config.toml
intermediate_size = 2304
hidden_act = "swiglu"
norm_eps = 1e-05
positions = "rope"
rope_fraction = 1.0
attn_scale = 0.102
bias = "none"
parallel_block = false
init = "trunc"
lr_head = 0.00372
decay_shape = "linear"
doc_mask = true
train_tokens = 576900000
max_steps = 7849
MLP neurons of a small language model. Each row is named by its layer, matrix (gate and up: input weights) and neuron, and shows model dimensions 224-319. Each number is 128 + 32 x the weight over its row's rms, rounded and kept within 0 to 255. Numbers have three digits each. A neuron's up and down rows have the sign that makes its largest values positive.
Before each neuron's rows, "fires on" lists the tokens most often at its 100 highest values on Wikipedia text that the model never trained on.

fires on: " |", " November", " of"
L4.gate1142:093115184111152082171078151158205086137159072166080110124129106190140133108152069078093112147081118123126152100130148131139155106165122119198140090147050117164126190141133070137142121134055143109083155143131203105128109139160194166096136211089089158139087086101160104073174136108115119080
L4.up1142:105063106222104095128141082113134108130163164082110158132115135150154090093118151152169081158157127133128181102140165125142082199095063125158144130097118125094153113138128111114125103144145089078125111127128114120116105075113114108107169104173127112098121104152075188104178108110179210103

fires on: " |", "on"
L4.gate1302:105135094103152151179097144076143113157140115076102159112087160170122104089108101090103127110141130139145113129138080118144106125099150167146196106182081164134108112119125144128080092091158170109107097163156121068173170113124141125117134121117150069101131096093109084177119161161145188132
L4.up1302:205077170108110171077110093135125103090097166061049129157137134130096142138119144101122118119097115122110149182111131137145092141125178124110086083057152097108096075107159163159137090146147143138091140122144100130121181076092174085148149098100138084159136132149084111166123099174068189185

fires on: "-", "/", "-S", "i-", "-M", "-D"
L4.gate155:102148149120162140113152159099108161131111110128093120098085116073103089135147186126192127165181133092059207087142124116173124134127077122120120128103142167168077152162101134131118105155111119135142085081094156099211186133111079162128093098130143128119185133101127140124133091137142185111
L4.up155:144164095101130097125182130127125098145085150144117168085154136138133154126126082116100184149205153121147148102113124137120144196134129131113163151093157117104164172112185145138118146142136172149104092131111075122122126145083194120177122121115192091108076115136120121121191095118131074156

fires on: "'s", "'", "’s"
L4.gate1613:107136125207110114150076171135149127127087119137131105120101160159107114066128094130150098088168174143153135094172111178063164113145149133160082093164073107115099064165142144104061120101157144140170078116069100176128158153150153177101092096179131101152171104163108082027112107122133148081
L4.up1613:107102116090123058148126120127099117108094105126168133191100149147129152056126112151104129160152168103092149107116194149086160168079181131122137160100130081171135139143121145109090164114128191096106093065155185156158168140141141126099148113047067129138166163152075083184101133138124094087

fires on: "\n", " to", " by"
L4.gate1155:137115077181148080117147175177117178117173100119146115176157133089150136132170156101130099122130176072126114126136084158136172106128141110090057136115171122146147097089107137116087137112132192114148146128085096239170167121109105124155080157094180128113123120161113131112165108145165102132
L4.up1155:074156146096169129191113095162134189140124148162154142122148126100134153159127120104071136147096094102130149153098148104110113132060117136101122128150104139070150133101129087134141114128177170077126170073158154128157111124104088172077219123164159111127061065156108140158131156107149136145

fires on: "-"
L4.gate2074:084109180087133094146161140103095116175098097182168102072108089095170115111146188225109114146084154155096116118161108136137181137156110145140153151109090149188155173124132136088156123102151028121114087114126130136170150106098107089116128085156147137149120104139119056078122132117077131180
L4.up2074:117125152121091144163137119118120091158189127088140140173080177150165162091105114136108110160149133075180115166147164116123073149145138125092091105117190134240130154121103079114148114124141167142123144156150107131120156114096143125138181143121147147155115116083093049150115099216151108120

fires on: " is", " was"
L4.gate125:145177082107213089140106118146125095134150175150125156173141090182130061093177153057112150112125142073154072165180089083151146123130139130149124159109194118115098089074171174168075074172118094046141110141147118212139188115122153195150100147121117193156135141132131127132107118128170208097
L4.up125:141148096124130107059093117145131135081177108144137151149103143190090108098173156127143123103160130060086088177159147146064095153104147094118102128066109150119201085118156126168109143148109161194142123158167183088127102106123155090164073103119165138180156205161164100101065146140133129065

fires on: "\n", "\n ", "-"
L4.gate1599:113133124129099182119110112111186141091135114161123151150124140109138096090126143174137171154096121144171126093079081118119108078133017143179091071204150117148133148113145147151155128089120100132136123097167192144139141141135106151145135161098194129069144151127140093106108113138148184078
L4.up1599:095114080177125116126151124176085126169119151134194093127115168167182105099118114154137208158129167140106174092074093108188106074139122161173114067153124177141161140155114156121106140182143130124102154150163135147168076182107150132158127149118088159097153173129111092077076058200136178104

fires on: "\n", " ===", " United", "==="
L4.gate1411:145125145169125097095091097132098151106137117171118102166161134127102138174140134132177163166137120090158165148117080150175147131092163114109083122173086120153144126103137115071082161094179153123107198157091148189080116130130127209146118153181136095068108117088121131136068136167202151179
L4.up1411:129096126107121107151157130072096134103127161091149106093132123128113160147164117100094156186113168067135091148088074095155148113139176201128091078148149106103177140120165108150103117105159185127189153075148191194100111109179111136132103099124144078112153114131133096177101124076121144142

fires on: " –", " -", " |", ":", " —", " \""
L4.gate1055:122130182133145147043142099163084096137105172032150112050118104129113171133070101158179108132121147122164172122130093078160091135089104194107171161120153172155125101086129156133118144139130135170123141080126143099161118149115123178173182151133172165172122091117098136123098174159142099152
L4.up1055:185166092101121150102120148099138069116179146154110155104146101103151112114056098148145171144157183126068173179139131139099130134129167151084146157153162146099115112103109154149154124173139128061098152122127093129121112146133178133129112125165035106111148167168208073162133135105123106111

fires on: " |", " 3"
L4.gate797:153138107130194096145192152195095107102115192109099134067135072142125184096158110139121149060117126152112122192140110134137134109143043236074150095089149123124131145149114127158146135113133120100121132128174149140150153115103077124131123071052184185099154105134121161158119155129124129143
L4.up797:152172107177193170142079142183167162129111127136150126170102135165122138113145105084193164109098155063112124179115135170154021166075103103122126114182108151159091086106112147151127088177056111099105149140139147180103135163139106110147098131130104127109117087078102122096147055128119066091

fires on: "\n", " |", " 3:", "\n     "
L4.gate122:166172097142128063109048107110130108120194140084135171085105133145105088134099119139107127109146102138162144143039098119176147153164102156133101144169157092102120169172175107058086115033087121125146123149127127126177114117104144097150090151118144133142094163161103116153119132129122106154
L4.up122:123072105073145132133155128165149117103112099135143155114140159187119146174100106141106095104170147075160137135112119160083100114096107133187130086180120130127107120111072133127131076146080136101122149117065102140101121108099097166048143176084116161130161095158058091157107140095121162152

fires on: "\n", " |"
L4.gate1131:183135101165126140059173148111162122133115185148143123129149131123113173152070060128152121176200126158141115125102117139112122112174137119133149108120103128165112113105135152125080165125110114171104113081109120111099059093050168134170128147155182104091131063104096116113127126095177140126
L4.up1131:117129137116127134140136091122147130135154166128110154143144147136168152114107109155141158134133122202119134181088060149121081162140166106106136104141109142163170139106144154129130140131120102094106081114155108134098149140130175125162127161159123164091103179094066121109102158142118133099

fires on: "\n", " were", " Average", " pitched"
L4.gate312:141186061114121115075103153172116114140117130123109077126128198074132123121098106125159052102117079135138092139122135154141119139131078071073106068195166067167109166147149153099138179119057142174200135137091123100169102151106164156130123132116126108102180173164036154117105164141097182033
L4.up312:160122143144137123134135120122103175128120156118116123169157168043161176089064092136107110114155136112162150124128107214102151105187162139143167087128082147099109129183070034134163147132133108116171147173170154144064108177098103221118219156131130126135134101090138102097092206118150160135

fires on: "-", " |", "|"
L4.gate1734:122096078129088161159113130044224114116095116131164158183126130174139132130144127133122161180088082061174142103096099146148102119148126109092117154091181125135071162104165140066176133095123126123108163143127158116103146122057086133147102187140128140138081113168108096132186147116156168147
L4.up1734:141107131164127143124128129114054161132107164123141168167113115119149119103118092108177138174132155106139085052121089201154087144135172142101097160121124169145153167142157188153132104132116113130141190151092194142143188158108162203137125126151063112140078079101143121122164117114190124087

fires on: " |", "v", " (L", "L", " record"
L4.gate1865:083102126098118160159143137072159137106128147102067081149119083167194133105079136084186103107150120131135099132110147135129197086089095140129117174113140097134074099117150105148115096113145147141107174142159120096118120164065121116104104182038130110080130094165185160139106096142083127142
L4.up1865:086151114103125152143124179100103182170058132124175105097045068138165132120106159138104118110116101125199114084167153159107140127149108182060184159111099103114131118161116161081134072108105097178114159114096145157183124132055138152080169160084135058085131158167196137081142149131066097125

fires on: " of", " for", "-", " his", "-h"
L4.gate826:130149168117143107091117134168090127125130125084132066144122077152119101130184189129112108083176053127142122131106114148081151139126139138166070173109129131119150097161116124099142117114114112134100149148200158141189145112109120091104141123121118121139137155122109046119114138111090183123
L4.up826:068113145173116122101101125060092114076241138095160157189108097149164110147057159103124152083136073156134132141118076165149136110134090150132139127139111195082096140123092144145183096150130140108138147130099203188115093104140110117088157102129123141114144159064124141066159158141101163131

fires on: " |", " –", " in", " career", " p.m."
L4.gate64:108157130112121115114061102098103153042093075141121144109154141145188163140157177101123190151110124142132203124145152071105141134142074111076121131162105121137144105122048160125071127121124094204101131123089137195185080148193114090087161109055148112131098095119133150127166166111184111114
L4.up64:178129104123142195129135169142102178153132171164096093167115131125115071148115103119154047090122146144098084149117167082065104152102169150126104135112146077180139119170155128133137145144149158140138139081157123208150103132181142112121107148162102082162170099149142165095159096179101145090

fires on: "===", " ===", " =", "=="
L4.gate1760:154138058100119172097170142079072108130097172193112085105105186158178119117137131144135150181128112109129124175097147160162165145120146116183116145184093133178168085162103192096111089098089133118152188126127148102150120098076124160195074099170131113033144160122152156048144189100124190131
L4.up1760:143176050061173144139165102186102088104137175162126099167123120118092107103148129211126150144130105145137158108181206114131113192098172103240157154129159165115160070095132078116134152111121178115123140140104111173151113153152171126099106100164123144110084080152163094146134096141111098119

fires on: "\n", "w", " by", "aw", "ew", "av"
L4.gate1506:132071084123154110099124132162143107100125210151091129162102112113116138103139156143122068084114155155129127141165109148157111128135098129143108157119141125112131043146107152197131130129086172115068171125112112130098092126129097120165095179139144121133159158184100164121109086149080154132
L4.up1506:092099155161122151168128115140095140076154173139126157118040201187125143146116152125125095137146135101088139127120168148149135142150149119105070153122112134129160079146101201062099192113210137122096129155102130097136117110108095204161132157104086159113065124149075124093113138150086141162

fires on: " to", "J", "-J", " (J", " j"
L4.gate1327:150120134130170132156138196151092109163170073104128196127129121099071184138108109106157105122161129139124108125096144129114073122098157128134112059173070109108116139120140155134147122142131148068205155090119113182098142103072102122056133112141114144150103114148112136126138136122147171120
L4.up1327:100143086077121145132136108137132148187082165170157151090082135111146130161110116122146100161100123145141117125156138091159067146091157073185188147095114170099149140136139085130149059117216185132180140116123155145138208110080101124133157114185116121127121119177130129154146067128114122129

fires on: " of", " On", " Em", " l"
L4.gate186:102109170156177116157133125050149114128133061098114134086099145119106104143091130104149122124110113152200191099179162173108109120114086128125062182128077132134140126124104143108135075151064121125089133089160092168082158170113126124121098076099091120127103116116099130178126147189178152150
L4.up186:117130083153126052123149192079096103075093098143117156179144123140088104150147129110095117098164071080156083168162159172117132143103076108063138202120130093119122125130143105119115110118126151118092170122135129104129143134161149044147091080130100186141121137127134157098185146152183120160

fires on: "\n", "al", " and"
L4.gate744:130184112114128116095094092120143114177154146135097138116130131139175115151071109087120144094183183126158122088136112192156164070160090093124153083106094148083090158098162117086178132190065134082091058187131117131114124157104119141116115131101162118099113092127113184128110130090119095148
L4.up744:147133224137133128117139206161097107161122112216115127113125123099116058165107136121166154109112116131133114090094141102089129135130154141116127180124073123178226141136114136159109096089174109142140131124117139127103136133128090180179083156160148153143128136114110125142075079122102133091

fires on: " |", "\n", "."
L4.gate1102:193156121136160175146029164136122090082150072072130113127164142120131101132146107082157135165196157108115160169182103126098172173135197108147082115129133126164126135128126080073083108116149130127085138081132100149194105132127122152088115075174139144104139139136133147134095057099163159097
L4.up1102:232197150110158146145082109126122128084142105080160081170110146181167108123156126100077140139120126152161145194126141103130145092104125142120128126141142165091091151120079068047125116089169116140167135103134122133158150101083177130152125115099125136128158106134164133087129079106198170093

fires on: " and", " than", " or", ",", "\n"
L4.gate455:092114127110094137084084115139168139148165165140111052174094120184105116133144106050128144172179171036144098106133129100151178113122142133134109097095087116072171137072080103142154114106114159102134099143184119098127134143131122118112169081149118095115153146165183155219094102082144100035
L4.up455:157063146112168128109070094156114131150179108067118117138100094171108120108085071120078113143110116078118086129070100133152166190134170125145040120104140111091130194162131113149130132141172113123092080099127102115188153138092120144134036114133122167071148164084101186146121108064160090104

fires on: " |", " 0", "p,"
L4.gate1193:078084095111143161119123129137162071119177139094065126140112178191091097159150122152112205073193095159177193158138090135151181149173176098166190108150130122113180169083139133149176128162127150123107116153115132134124156059187160129126152137113165119069112095083153083133081146065135183080
L4.up1193:137048117113172125096129077186139039143113088161133160089151130124115101141117146153157132151165119107123183130111052085140139130157105135113168134153124108113154110202138115106170110141084152095138123189146147101072146042143160144105115113121120138086092142114079113149133113107126078184

fires on: " was", " being", " were", " is", "==", " are"
L4.gate1767:129166129169157097075119170143060120130127136128076166079144142096112075174168124103120084173167168067079079116165094129156132113153095131111092152115132098168140129102163093183133123116174114114120123149151149120145084112103112194172102160159169078087167087130147106171100168089138184122
L4.up1767:123098097102081144083146139075134111114143147158107137156120131112132085143113187101136169071092142126101114158106119142193152133107130117129115076095160177132166145071128131134167102157085129129128134164084073103206131194129160146111122088125115158174168171112193102146123114024157131123

fires on: " |", " (season", ";", " while", " (L"
L4.gate405:093181162161057147161156135145109114208140151110108123125133158095113149141157097146173117141173141081138205142125084098087126136073090107153189119151168112101125107170110108144118096152046154096160160121182123113098102122100185174156101140138155181062157125184086158165135120075107120087
L4.up405:106103148114109120093146144158121178100089104132147091103099157133128057163100104139172117167055128117149095197140176227196121149111138155159160148115119197126171136171083122097167132107066177117067084123136144164137174094130186113114117155056154164132157137132086097114155108129126147089

fires on: "-", "\n ", " |", " NP", ":"
L4.gate1249:149106122137136175189128118177119157124124077163151135110134100092131075135086085168084126148101160116234111112100117106122183091099093121128118149157150081150132102156110127131127118149122119174072101114132153154080099123088155105154128098110116147121130176117137145097107128092093171101
L4.up1249:085054150130141175113146099149102104074144096077124079135147183111079156102087179096124096152071095086132191087086086161126038127113162203137114129124166108144134110131168122148122123125129197189134118170148178075131176172132130158169136135088115106092174173161114114141123147170159181170

fires on: " =", "==", ".", "\n"
L4.gate1922:238112139153135121167083128151099116085141130148107120126095166099139135146154099086085141162142178089132154099166108154093112148121149127037102119154144116135131096100141124087134138060075097150128125103122178143131108101163158112074110149162117059082189107131099158144135124079090118179
L4.up1922:118127146090108151099133107132095127092142156107147187160100156168114107150186090072173148160163190137117177102132146106059094163188094180096120141116158195141180151136174101140096140179169152182115167096136125148135155122109135096170139117111064067122098135151123165101093058056109157105

fires on: " |", " ", "\n", ";"
L4.gate1505:069115122132150069175154145151154204144110154126111104150135137080103152228138112104098150091098177111168136131050098108117112134121103083128172133103147114129135114178136129130171142137080115087097099071095053149122127177110073143198144174125212123114161156127072111169074140075189141111
L4.up1505:105156125139128126162131107097135149101100125068092094155119092120103109128140112141157149101147120060117085128158059154097078143101149163118105123163021153101088172095170124069128043097089158141151164099129137177166062134133179079119127103107159069143161145114135179070142190148135142129

fires on: " in", " on", " for", " later", " /", " 9"
L4.gate2104:150118126181162108141154139143140132093075105149088166110072150138114135116108172101141140209150117132123115113207099147129141144101127122160035131088131091133123075132095132159139143159145173107097162149138125170192142078114140151136167174126162110144090096123124081160142114112092121072
L4.up2104:073097084078180120123108148171080086138130134156203149095126135180095097097134131104115102129157161052124152167146110102140137163186118133128152178143136076083144151113123123169082142134146145130126116122187140154109149122146113118196074049135093194129109153137168090104167134174131114113

fires on: "ed,", " and", ",", " With"
L4.gate525:170134170155146107173120066092107180181173104177089152132101072172147147161074154140138148091105160136083118150121106142101114113143111109090084137111150133103108086077138140119102165176128097141147078173094172128151115135092087143184154113132128079156115102155113106123195148053162125092
L4.up525:121120153160156148137128129091153051152100077095164105120069129083127089119146139053124136105161178119149132193118067132144101133124109102115124169171185135086100100179129128168094145132088135099168093123141136103147166062070087158145136102177143145121185102167142118107131082120134155152

fires on: "\n", " |", "2."
L4.gate954:137159161133179113149120150058130100160184112153136156104106137131061130186140178171112096150118164148152127135089157108139077116138172205167078107221127148151142192150130120090126039091137114142113123096127124117066121160115058107176130159159156134130141125120136124184078134089183159095
L4.up954:101134086096101101100113118108138136144158120144088122131108095130071101150139130122116081089131081062109132094175143082108174115085180177104150110128203127122172112118147158136112164219140103124170081107076103094087093089117138077125150154143180069104108172166090125217033173087121175166

fires on: " as", "\n", "'s", " its"
L4.gate1283:100166119150099165173183153112155135164153130121112110225144134109121112150140120100078137159095156094131125066144090183142139151142114145150161080148109111083103089139117167136107106095162179181132091108077113104135165155131128183180121119119114170091099150130092126144101048138132195082
L4.up1283:198134100062135104196125139109111092123160174157161065111117065064146117082167071131107106074157125134072077147127108109135140168124133142137078092122126138102132146050099149160133190122189153123134110110152153138186104140145146138106175098136138182109141092078108112108107178103131102107

fires on: " and", ",", "s,", "ism,"
L4.gate366:119098124145159157137090102162135129092199124091147114107153156181113157141105179144120174137076126183163159166114136157132132108123095132119149125182182132216107138093106140153151128125158168164129123191148099152110078131172143144037155129079054125125116080107120048111142088140120122144
L4.up366:122144114101115125179144142117100177083190143115072150163186106182149191136104072159071149130143098091117016114170148100055153152159109106202026081152118148202109192107139162114207138081134091105150128143091126088154121132119120134121098084073124045122142099114142132148162124138117095098

fires on: "\n", " |", ":", " –", " -"
L4.gate1498:119155135142086195165135166142075176133158171083101139142130104117113138085103134133163147145124130116174089120093137106079130164111177109101106093152104096175095127143131127106066129132137147110143096206126138151109120217097137103195056131153126176136100055102202170069138150060107158162
L4.up1498:176136107170100170183133160126088171176128125133148105105129214060143082096112144128130105167120097080148087124116112101127139114079095136120201086143137087111149114110172142179066178115147142131140127177154142174081167130151129104091119125198145191134146148143066102094132145098145158145

fires on: " |", "\n", " "
L4.gate531:139143161096146128138176067144176146137145135124111107159121138133150170110138065114145161096134101175095130094110115150081083159145099073109166084105089156142136195098099165103089122111165136110135172111092154094166108134108161165046148104121124085073166222145064121132149126149120108128
L4.up531:094100131178105082132163096150185186108119123093132107142097137125120144128149110127208147131128128144188169147160088133177111122153155131143121115158106176167118191198159143092164117132144081102151166104110148154104166103136144133055069208141129124149134169161083137139082134117133171208

fires on: "-", " to", " -", " –"
L4.gate1104:153141145160094108134147171151076148110154129174132152114080063140117098083075055177130120096110205055154015119103118131156078107163121151149140129062070181089115188168121122143172113165128108100123103115144088118172075108089133131165097058081188135095113099125185086168107072100117124133
L4.up1104:150171194086108125213197166162117101156141173144156200133104096160190136064162081078165122134117177073144130149127088134098083156128165114121113163112098141160091123137118111065124176161102138126100103119127147127175101129101110122141077133140154095174115144102145082115069098109154148169

fires on: " |", " 0;", " 0", " 2", " 1", " 1;"
L4.gate1660:101142105143123126132125186187125123113158143125137185096130154132115127131140124144140092116103143117092111146157100038068131123169134143191073117075093076178129094097161176182112150190157170150172138184130107104072159108192132135112168119146178119123147155107083171173117158216092066098
L4.up1660:095112135151196164116172176121080117105166148181080097103105124118132146155135160128160150136061128103127111108114117124109116111116179154116115163150140108197087108105120080180169107124084151127097109161143115106110099107183104150105098150128204110155137059168087073186075170083151128169

fires on: " in", " to", " of", " on", " from", " •"
L4.gate2036:106126126120144137089114118117067137105169157119135119128177136085057127105118080089134127088121133149089251133116099072159123135135085126147214117132125130096148127192101148155113106119106117131169149091184124102137193151126136125190124139153115121103132122126089108126142177092092030130
L4.up2036:078139099098136120162207135145126164135115112111108109130129073116113106134102162112161134142120126180163115135141122101151134173134100088134158144071145133083106163160197135197089081121139123072131176100140110117172125148104132163202124088216084109145164111127159144139190128174162133164

fires on: " is", " was", "ce", "-c", " has"
L4.gate1204:170121127116159133168141159112117152105157130125160133160117137123106156205117169138124105179122147107147102101103120165134138130158107196121081141095081130105099160115110108152142129109145126190073106184148096128114163193185172140152131103139113140126142127168088123143165154058175127087
L4.up1204:134135122151122160118131139123147157173102113097107137120156102089089153164099177119085145105105132119120093129087150162072112137152184107142179118107149139101129161083110124092093102136104134089155122159082097118193112163096137099175128131158129108161169161126173144135201154063126087137

fires on: "-", ".8"
L4.gate283:132160100113199129179072122153183150085125120162093115097144142119148151135116134129146066121178115126164108098092129071121110142128122159083100155160154122148165113159122139149091144089092118125069154120144126173175129093127102087147093140193097132090119102136121099166133171100120144136
L4.up283:103114128115121155143161090155110128149182133140114136100142146129132179108167067169029147144111109039142097124093107157139138108149144153177086193161154094116150160155115120160192134155166092127158099127141139119145134161109143156106082141116199183083217106120145095129172194188066168106

fires on: " |", " 3:", " 0", " check"
L4.gate185:142115126119132164131119081172143083132146128200110098064106089114102103098107114141109100111146059106127083121105074062135177162050076113179073148178075153141143148140110113129126096175104155129115108135159141096149166136096150074088160158143161116122033103140102105120144157160084111127
L4.up185:121132135140142165117158158096166078124191145147183122075113171143142129120106094117111193146094112155034044096099099152113142145142170152146145101140046136140109142140150131159158180130081134133109154177151114114144095152100122113109132120091179151103046147130109057116144156110159101130

fires on: " |", " that", ":", " led", " than"
L4.gate1346:078127143091111113067140120141167180157141067189091088187071099129178115112121174133129101117115161125174147131118185155143140146140138145154076111180140131112136127164138135086143127176137171127137181106080078148151109143117092172075134156105137062106124153126113080113170101166168144082
L4.up1346:138109146120121119143132150156080083132099080147168107152191083125143145115136074147158168168110109078162125126107106084094098089141161107086143154107120123105089128175146154027150110096118139125127077096079112110086099135107133119110126168158136112115064146101136137192103136070178129126

fires on: "\n", " |", ".", "==", ".\""
L4.gate1462:141156125183121133095087089155145189088106114147093175107098125128116108160127142096126123149119157105169130118093150104037118121129169050082144212104130154151135126118074101082131122102096110112126149159107134138100138145113212173119141148126152112141157128060125134158111156105148151187
L4.up1462:143173146101137061192066164132152095136125085079138129124087150104101149149145126093143146131154135084099132130145116151142141159082119096107136122160150165107166141093088103111136171148141162155164092085105102122219090149094036174100142112070119168152126150099152134125147036126154081131

fires on: " of", " ", "-", " |", "|"
L4.gate1487:159180101161172150151139193163064155168145157164131128138131115186045142134137170164129125075114208094093095157077158118201149132143148149060136154170214146157162126102121160106143093159090123147113107148163129131112094130117107076113114137149127112139140124094076089151136137103108135140
L4.up1487:135132079138108079088119086130154082169123134189092117157101112155166125151103152112159108186127105154161173162146120164171125174047157099119111079089099108140125125112078121142133080146126167083134160117120149135091152112123116137085152164151126171108058129127135126090077140101141101112

fires on: " |", "-", "\n"
L4.gate822:152092176145134176099143204073035154056073130108113143165120121134081106156074118130084137128132144084112121146152127151159133098137113226082063143166133160121181095162113128165121090120118108107086116146147090130107204111128117162176133132106060128160089167138128103156092148132161178070
L4.up822:151155104125113162143135161097065101115159221129115120133055142083123133165140181165085126116090127134114092145105149122098116124035123110125094118094149156173088095090138124126110084120113137143117154200071133165175116175117124116134073155158115127083114114117123117095097177199149126108

fires on: " |", "\n"
L4.gate1705:132114084123164150122091127089136141065160082073119167149153167155141127111124158079115064144116188181148157186091135207126140137089122118140149129166174095157098148075135104038124099101100104151169102146128037172154138137169084094088151142118146175088118089112146076103112123099139170078
L4.up1705:157098101103140130183147051145125151116084096111072168123068164161136097162091127169144180103208143157145165111133142136092147118094140163128149100186069093161118149176107088197135129172125198161122104130168156118156123062101138107103127122132137096088110165154132087125117141138134152037

fires on: " as", " and", "s,", ",", "\n", " or"
L4.gate1141:146130043123145103096117156083128174104125087122057127111118113116143183116141117154165147106116160139163173156078177131090107136100064126116200128207139131143104130112060087176128118155162147081100043092121127126127120107143108129109086084128110087087112148144127107095131129101129111115
L4.up1141:186108132156161158179136127123075147056191145067092109104146075076104162182128170084101143131094147101055092157130123170114144107184146149142203084126179187047128134045161145112114142078098089101099093127045116089159114198061145124120132104137091136103150154077113132113170125123105135136

fires on: " |", "\n ", " or", " –"
L4.gate1661:101177173079133086113079140111108148135143123131180129137121139162141133153159164107098142154161122169138135127119117160135138081101171106085120140142105098096071137127125120087104151177172077170157117115165163131083127200159121160095079182126065120063117127134117136143152118162073177103
L4.up1661:177162090157165152094111142179151070108142150122119114086165110122168068173088096145142152118133038215110184159103136134182110071122145116137135120124175101142151135091154155140104132104098099104106098139106175142170100173089136133156145073070133070085136178121127162145151123157133081139

fires on: " of", "n", "uls"
L4.gate126:152151167150138164188113122162160175126103129056108177117102138148111107147096139118147139103117157107151135073079136092150051065150060132081104142105142120105131078126114139129148185120147072134117156149195098098078161122128170115170175081090101092128180191062134107136073123126181102135
L4.up126:176103086120148114134179121161120087127210135159148088084169132094118133170118107171160170107204152122139163168147108115135128134095062128192157087086116083164132136150155144108117095180184167170079091127063168166113149148123141162080116057183146144126182143106159109195077177107122147152

fires on: " |", "at"
L4.gate783:163138123142106078100076140137139181046087148083088109091179122119224105137144106133124130137146150113137158128084140105142102093075096077115086095123138164146149156098103164106160074087122176097130144135203084129128174168092147110091125081143108155118129119106082120088105140141171093138
L4.up783:145109114130117114099138130131114113076164096198068193148088114160112140127128140064091129128118129124134116132139142117122126130146184073083127101161098135128099171128132199122144129123086154095124144172107084185133145183151167142069131129179104087090082116119141141161133079116129114132

fires on: " and", " or", " in"
L4.gate838:160112102165053142102123100143167141101139176134077139117053097147128132136097050137085143093115175128123136125130069148127134165100133087112148074125115104116094150116139112190115165115116197067150138087154123141103114180130104136142105149160164159060095077110077087120176119150128125107
L4.up838:143046101098145113158096130151143161151130191194098069095160122104120179131140156094092140165127124133113103108095098136137110105136118188173088062163135176119070161116178108168125122140146142145129167147118145128133095128175100138162143159172143155144125214075096136093130141176105132132

fires on: " |", " /", "|"
L4.gate1245:164123155133136152133060179153163118082116140140155140152142145149156165085180075116106116130120128059121131176123178134082079165135185125103086149145088145146175119165097133086175156111142114180120152217107133146146134099190179139139124113113070095126158113127112101106095141150145170123
L4.up1245:161110087123090142189098117125104079077139134136165159140087094092146157162117057187091136155123143067172117139135140081144083109110101123115114123160109160181159155149129124139152133086160089144088145128116076162132149139132106102092145154140118104137150150115096148159110143120162125125

fires on: "-", "r", "===", " C."
L4.gate1555:055055162177104086185097110055106157223101085126157112152190101150113103117157114132171177072146188158095126122087148074129077162070172126114133089161130169168128117153092104093194151143119120127161120156154112092159146149078100160113145142171109157175119100127090089103147049123123165138
L4.up1555:103111109074115106140137094112176090135100131105107058116083170059186125099136095133119113087152139114116109162093147202104157110139122027095187100180139219135142179074132113107103101145183070202125094131145139243170126120137151072108126115091078154145119122115120139104122139102129165159

fires on: " at", " in", " New", " the", " from"
L4.gate2134:121145113066121066121135160146178135153141072145107115087143132138169144149152117132098141163172107127125188109082136138101082114136120123169118152114161121100196111151087110187106150177096155120150142121169103146134094117127059086144100186153118077137047154128090131182102197159163166121
L4.up2134:103067106096082105142158132158163088112119096134141105186169124115123126120062114154143121090176157150093124138110148134123130112091084133138150128116129097128141150083104128211170134118096121090153142063081092163100119182128118109166128172139161153131186184165135124142131189135168094110